MLP neurons of a small language model. Each row is named by its layer, matrix (gate and up: input weights) and neuron, and shows model dimensions 192-287. Each number is 500 + 40 x the weight over its row's rms, rounded and kept within 0 to 999. Numbers have three digits each. A neuron's up and down rows have the sign that makes its largest values positive.
After each neuron's rows, "fires in" lists the words (lower case) most often at its 100 highest values on Wikipedia text that the model never trained on.

L5.gate1396:454479479496536485461439517518445448491539513538415475525466512545542513537511525411452544484547510491493538541453429464479516596496444473472498499516554445564568510483512505517490584597460462493449486435521449507505463558499522569483538546530503524462512461467533544466552576478521498444
L5.up1396:551444517535606486495470430456492532551460418486391513509552494476554498508528470535573536541538498540491543532477518507487550532423516499516581530495512486565518495508523419443502483517536524415498444519430563510485442533469486521518499572514517433537565533498497532472495417482566492563
fires in: "of", "are", "were"

L5.gate184:457510416518554501520407526503570476438553406557521517486450486535466495525437510498463476497565487423485529457562530522522525526536442458415491493488544443455480459512517446479505477509570481579465494569551455489463511544465484533486420489555476509443506546471536535487573536521451506473
L5.up184:527567453524521497493590550536511454562520557588510565519493505465459537579477476520554506514476488489494496450471528555446468526436509438496523518502464411506537483494504486517436525528492514527483462520565516482437485403532534471436561491487471488496511494461485490492510558546542494467
fires in: "to", "not"

L7.gate160:461530543478498538505515606457531539473489509493448409493430495552485536507475431466405476464485446523455620538558522473519538510538541481514488511566531530487520472436466453479540551549522545510497499511579464461520458500481510569471553492589531450449503499500520528529467473514453466498
L7.up160:494449481528515503528533477490509394504429518445459534546567545484582482531510482487478502374559473510474549509509537433488459545489502464517523547467519493462503460472510518500543414565498480455423454515539513487452509500448533487512492462531475513451528470494470448497544435516507465568
fires in: "5", "2", "of", "1", "3", "400"

L5.gate1371:516580507476523642487431499518565474538531510491558463568474508554490534526527517453518495441470520492484541476529506506498494495490489473444452520472507468528560497462493548541455542527474565536530478538499501490491525518486484497516431528501497507495458452516520557477473446457488491541
L5.up1371:483445460469497547527557524519485500496471493572524444513485531513482504480556551560464497534586503461472490465519524491454578407418466494440396540526413574562512476479503527474532501432503477529494504517456522535497408499468508432530515593511500517508479522548481506504510496537447523522
fires in: "was", "which"

L5.gate1450:502546547483519468481400482506530378433548585517454446545562520515437534512464617451524543491513509530494488490473565504405480521483548574482509507529439545386491536532507527456501492518535556489515483454481511452537491579518505504497421563487467544481505578492529479546527475545477476515
L5.up1450:483461471537462486528485517561529525482493488494488510528526395549463482498467514459498420487553482458496485486491490582525479524426508517515502504460431548430505511545483522532452516520488529433480506529566498504547507453479451496390501419515458544508488429521468483477444476395476499495
fires in: "on", "in", "through", "at", "from"

L7.gate357:493478505454472456492439505502493521523547566483553441555484506479517573567510551526498529468481491478489416489540481536554523468499467519493551497463584484446488439504519411564561535556518487514438570535519460509509533481470445529411535487489568456474515525488458503569489438466529514557
L7.up357:510474506502523493437485495555457431455494490475515521478521557529560593508492532461512492453458470517456524537408472490537469509491526496500479551408516482527518494569482473526539399543455447489522445541548482475550507527523531486428551502543573453469554490481515476502504516472470543541
fires in: "1", "0", "2"

L5.gate477:527524511471544452477495532498536533507489515455507570503522463422534441568522484525456541419519506502496527477526524516521496451529488534538487449491470450445482463473505457475451533496464461459488411482586513417480451551518532502491393481484551489497502479595567490512550536497502550431
L5.up477:503466525494486460542501460568464412468551464487451508539464492492523490449459505419480556608484545459458537519465492464524413562458520493442516421483505478496428546491485501562465461503494451602514491464484514535472503458478448502459461485472450468502502504545503527419465482488470494482
fires in: "in", "on"

L7.gate864:443586463490497508375514510468540486525551505472413474484449533487532540487482545523521405429494490472517533452440513455494480499461532526423404466509511509513514461441458497460445498468513520506579524482510437498424479492479489497477466490525418519514440484484486516528501457460475572504
L7.up864:463526481501420412497549493468477461465591429548432524456478507516430483503552442525540466484509552474533441546496542508482481485437491549495494506517595472504500508542458468486473457430444470485495510532451561514463499505564466489445519454521471545453481513497518484480530506479499537470
fires in: "of", "has", "with", "is", "had", "on"

L7.gate1514:533570513556486481496524558499507491420534497549469498510479463437545530497498442537531550409484452438443500513504467458598539556463489458565542442473418500468439530445475463535464470502491476537532487462513467560533434488564532464475485538513490542501473507530521483450513466537448540401
L7.up1514:529481476527517519522455536503520527414496428492476453549545413487517525535421466409435496542536494572504554570453514464567510413459525526506547549509545487515547569482483487547432454466499481483517483488399480466485526532547499472506519495497487491405497536440459492501457563569493544469
fires in: "january", "march", "october", "february", "november", "july"

L8.gate151:482536503549456519556537527530504498526510497502547455520536531552508502517539481512521525500441545432503490473586569490503448506508519546495472558456440445507433451528481447426458557529484415447595417500514412546531521408470482517469489473519436511471475526468444439486465512509461478553
L8.up151:497547492527446462466502467495493511429519537443485479417478494530488519511531465542429546503453502469503450404458502498478549511569485518531516531474543499537498553491483501481518463552460439535557592520523526553549473419499506549534535555525501553505466544496475413509525481504473500515
fires in: "2", "5", "6", "15", "8"

L7.gate1407:483518451458575588483496497527487452469519541506438531523500555508493587534535483466475497483580443463528503590473459504495480512429451491500453486563561539538521483475541523487503517489481469509483509507505439483513486483498458439449505502494476552505549466442506434460577507491447500480
L7.up1407:457527456548517522526560438487464532578445415513455519470515479455502474558551504494481397492522451533465540502492500480546516481582532534511550554491593469530446455486436450509485507433453527585462513554452486484477418485493570506465567474537447466478527499493508501436482509424429459533
fires in: "is", "are", "gerkin", "were"

L5.gate177:493522471528501562509488526456529530483539475624514503547428553525479519513477457448561429447512474439493614507518522499525499483462572494529499534505491470566479492463550470582497500531457500500483510553540464531443477468549523465424491487517441464474463457614526497477546468530479541533
L5.up177:502494546499463493388432515496530509523582541554523475514513544469475456463470473511517469439588566527518545441515420553498486475474559576452519522506434514478438535489445498509498491441514432430523488534563449489504589492538527512472482502506489491479491504474483524491493572488486486521
fires in: "march", "february", "january", "april", "day"

L7.gate63:522489512476573485495528529454476468496490456526513519464468460455507537529476516529502504460539439496560497497398521507460484493484544453476417529478470503444474472460570547467473481474494586530474512498500491522581504506512500612454506532534465656436520506456433529512470513473480450435
L7.up63:544531530468466461493502465506492496511556529556487453571491531552566536454468501556516552431493455527535524459509522522501518561506516485457389544446537501403483421498424470548479466517564543509439476428487484527509548512538556463481530469468400503542477524451547504516532546522452463525
fires in: "of", "new", "in", "for"

L5.gate1525:451515486509512503544497472502504529499586544501496476454490520474456491602459558484506514517522478494563514482528582482455422527476528514476523458533532514542574477522533485503447534484487528541478438469498524463485473524547462513471466483438470491607479512477467609541527484558484477517
L5.up1525:579422481483471569506571503502523468499508588621488492497472469533513534470522538494530468537532456580545497488506529415467532561493530481482496503589506555559523445465460567488480574512559475466451512489526472569562484476558490535559503507530499464478534553563484493467499529509460548522
fires in: "is", "are", "was", "wants"

L7.gate992:492521478538451520477484462503533500510525498499497437532497540512504545515473513466580425491480479595575511453538500589529440445429529526473532529520497527393497444439492453524523418535478577570446439426486425561480513543460532521537495454486448612512566541495514486538523499535521488431
L7.up992:545443528453444503468454536551519495514543507498565548474550514517452518543409488503455493415557466453439509449539513490483540494480499528467516613518521470467509497519522473437531530499472540593516488567458464518627490447501475478493494476473517513384454496433466496530494523447477471485
fires in: "of", "for", "to", "while", "against", "by"

L7.gate642:533503543528509514536501501492490541536553526447616463510476488535507453532513518477464522459477517561515545453526494461498588509501550475482490569582490484500519561450533552529593574559528550496556529492506511527440583476503471590438513490559549491517496585481494494554516453529517498579
L7.up642:453487512525494532500431508582499505515534460475506514555460570507522520555408524480462556542518518514550474514509504544464453430495540522437446458490457516520545519514445481554534521496492593459525478466459489426524532531524556520483395492439534501492481451486518549516520478507475537498
fires in: "would", "to", "they", "i", "we"

L5.gate1016:492544506511522487522495535498534418475412515543518606515488548446415499509466475480474460528463485466458555441542591494519492497495416505474469533565540496595469479479531549486518494464506483501522454545516524440483439483542437558492454426453529529508468507530478454497475507491445464505
L5.up1016:482536548516516481456504512491553554551501492517511423467500463401455504558451489533407537523539496450550443469560519538447505476508498505446439454505524444427496499485479589439550538492483494547511495507550514422521562481529507456560571496569509492460532496474415519559512525522524503443
fires in: "to", "scholarships", "subscribers", "painters"

L7.gate890:487526510494505531480450456495496549427467484576506454498504502512530468509490510586553538490473531518537463539453469512504557479518505410456439511485472500529491481431412514476425483501497560490548481440451502505458439456525500511466519455493464534545436516468486519552580499490565514474
L7.up890:513472459571519511533514412557462528513532520506507467494521576508459498583494544530518457569474499570466530522481484498506440475565413468500530454554502514535480458503528500587473508478498472497457586530499473523549403504514506610425529511548484485487604497449478486471473480477499459495
fires in: "is", "was", "62", "are"

L5.gate827:495467545500503471438485518464527488542531512450513554528498539492458570474470533480495547432514504496516460528525517458497548511470410499500514490565468467520567417453527540504556429415547513518531456473559489522480521561473486576476472516576570527443538536457543487555572566573505467469
L5.up827:425492519504501484514477454465536524520552450498549487537513400450496496472539475513478457487443480489564437482551494519478527527503530472355517561465545542429492497537439517418470526586537514579536508479536519560551458442512520518393508498468537589465454568408554508507499481425482518576
fires in: "of", "to", "a", "for"

L7.gate335:525437518505540505493484499594454425541506437494524526524487465552509540483491506527468486504509516518597460459477567500573513502475524435457520533467495423522545539509519506447525532525571547493518484487506510520507474533540491504460490428432512527500453474458543428532526545544481452486
L7.up335:517453523568485497502536491540531548509462480513578472524474514543489491460532505536529507513497491481587473442509482479516445464450543411494562518524494505488558448491427475509511510486523561514431486423539554541487434526519536503477496510443466612459507482568550475512539534429411470509
fires in: "may", "october", "july", "september", "june", "november"

L7.gate8:468480493520473554544466501493505463463580488532474501575520534544412557533494467524480525503551525472496473442486505468533414522448503524525500542544465552515442550464427456436498453539502412543465484408475498507416542489544509533507503505449470519536441456522510547439435580518444482518
L7.up8:542489486533493525571564558543539482540441578566443451529552504468483442443584470477512471569552437505555511523462515504537492448607533532466499551589494489518481525503491507455494485456527425504439522480493519553480506431441517514504499494525488515474477501480546500492477526511474483516
fires in: "march", "november", "october", "september", "december"

L11.gate1221:542496514492456458472523465390500486509508548492479525526496443524469569454465538452557541521533443470452523501593496513524510524519528559478528583601590498485557518493522563502480468524538490543526504539517494480539472547480477506509472507577454476488493547518504483519526454473515478495
L11.up1221:477574417519528467493568462496562495467527480523463473498502572526462454463450546540504423474529526562558466447504539490583502540502461438499456580518508579462442438494502482491462464471490514572447478534523544499495457472522494357496528485471498554484525530525480491454526506456526490518
fires in: "of", "for", "with"

L7.gate1190:481563465533508502496549514508435503493468476493433522452467516514467496564473550480518493484531495474524502488455464465479472549526553537475483527511523489545519504540466492460429534532532499494515483512490479460472497564488488473487448485554468522557471517449474474521442466532483493423
L7.up1190:426432470553588503501538481466457493467577453494514443498505564434504484503514523524434492536611529535527521585528486545568429475463521515541516518487491548554544461478468538547520469545412575538544496550526574497524497526544463470441536531528496476514436505506567437487510575517541476496
fires in: "with", "including", "include", "includes", "included", "of"

L8.gate343:505510514504480435487496500456491488440539511490487458534442551452502553538441503475469452460503426554549455559472457463501481513417477516530487523573487502430478518501529512494445492535502595487486510452460523579453552566477479494428439531416472532555509505488537507511591522531452549481
L8.up343:486534484478499474544503492493503448490536463501467446532531416545418500528353476506539510498513557444463507500538507535510456529446518525485478460513471501528514473530498511555532481533492458564482535555507483510520509428487481483444539495493540583436546474531491583569476504490439496504
fires in: "on"

L8.gate453:513526491550499507522441484455466498542499428445533492539496521547516533516516510453516498497485498512493505492415483502515460426497501507493444489543492490452461442487527450501549450529549483485508505477533445441503400509450481562501420480505500519486457533496465479546421497474514470538
L8.up453:492503501509438476521513565566480468500544425440495436537481463483465529540502477484444460524531501498535551462413496487562462522532598514517508580515529503471440521465535513475487543505494510574506523488494511431503565514513559489519530482562547489499465524490518466481515459503424479524
fires in: "1", "7", "0", "6", "4", "5"

L7.gate55:562444573542454533509477585508524551522518499548494477561472471609536524535492439503501492503480509563519490417505501466446473463502561443425458492550506473498555447433486453480488467529542529576485513519522487482488550521493490500406503554530465519570510507529509526494498515455497479591
L7.up55:481500464540444473475489539454540485533494458615532489548502475518464520482498441549505542542608493462507519508485526461518450491517532469445437469514419497518479519473546543454566521508538510504465476502526517474534509476510520523412560467472487515529476508538482516530460552534514525452
fires in: "to"

L5.gate1133:455476539507481493519492541496599547521481522554500529511513483568498514548539504373446502489479446492474553483506476520572504472476489450495536504503533518497499512528528537526521517477522597578477492454512513562540573549559554496567512408486440545572457513451471459478481535468432501478
L5.up1133:510521519494476499473487504455522539585439463533477489490493502426479477498488463514476538506578445494550484464455514539469538534504490453444522535470406513421490472504527503535505448452508513500483453442467468462495492502452434501515505519505618484518540491464555487520498527470509524499
fires in: "to", "emery"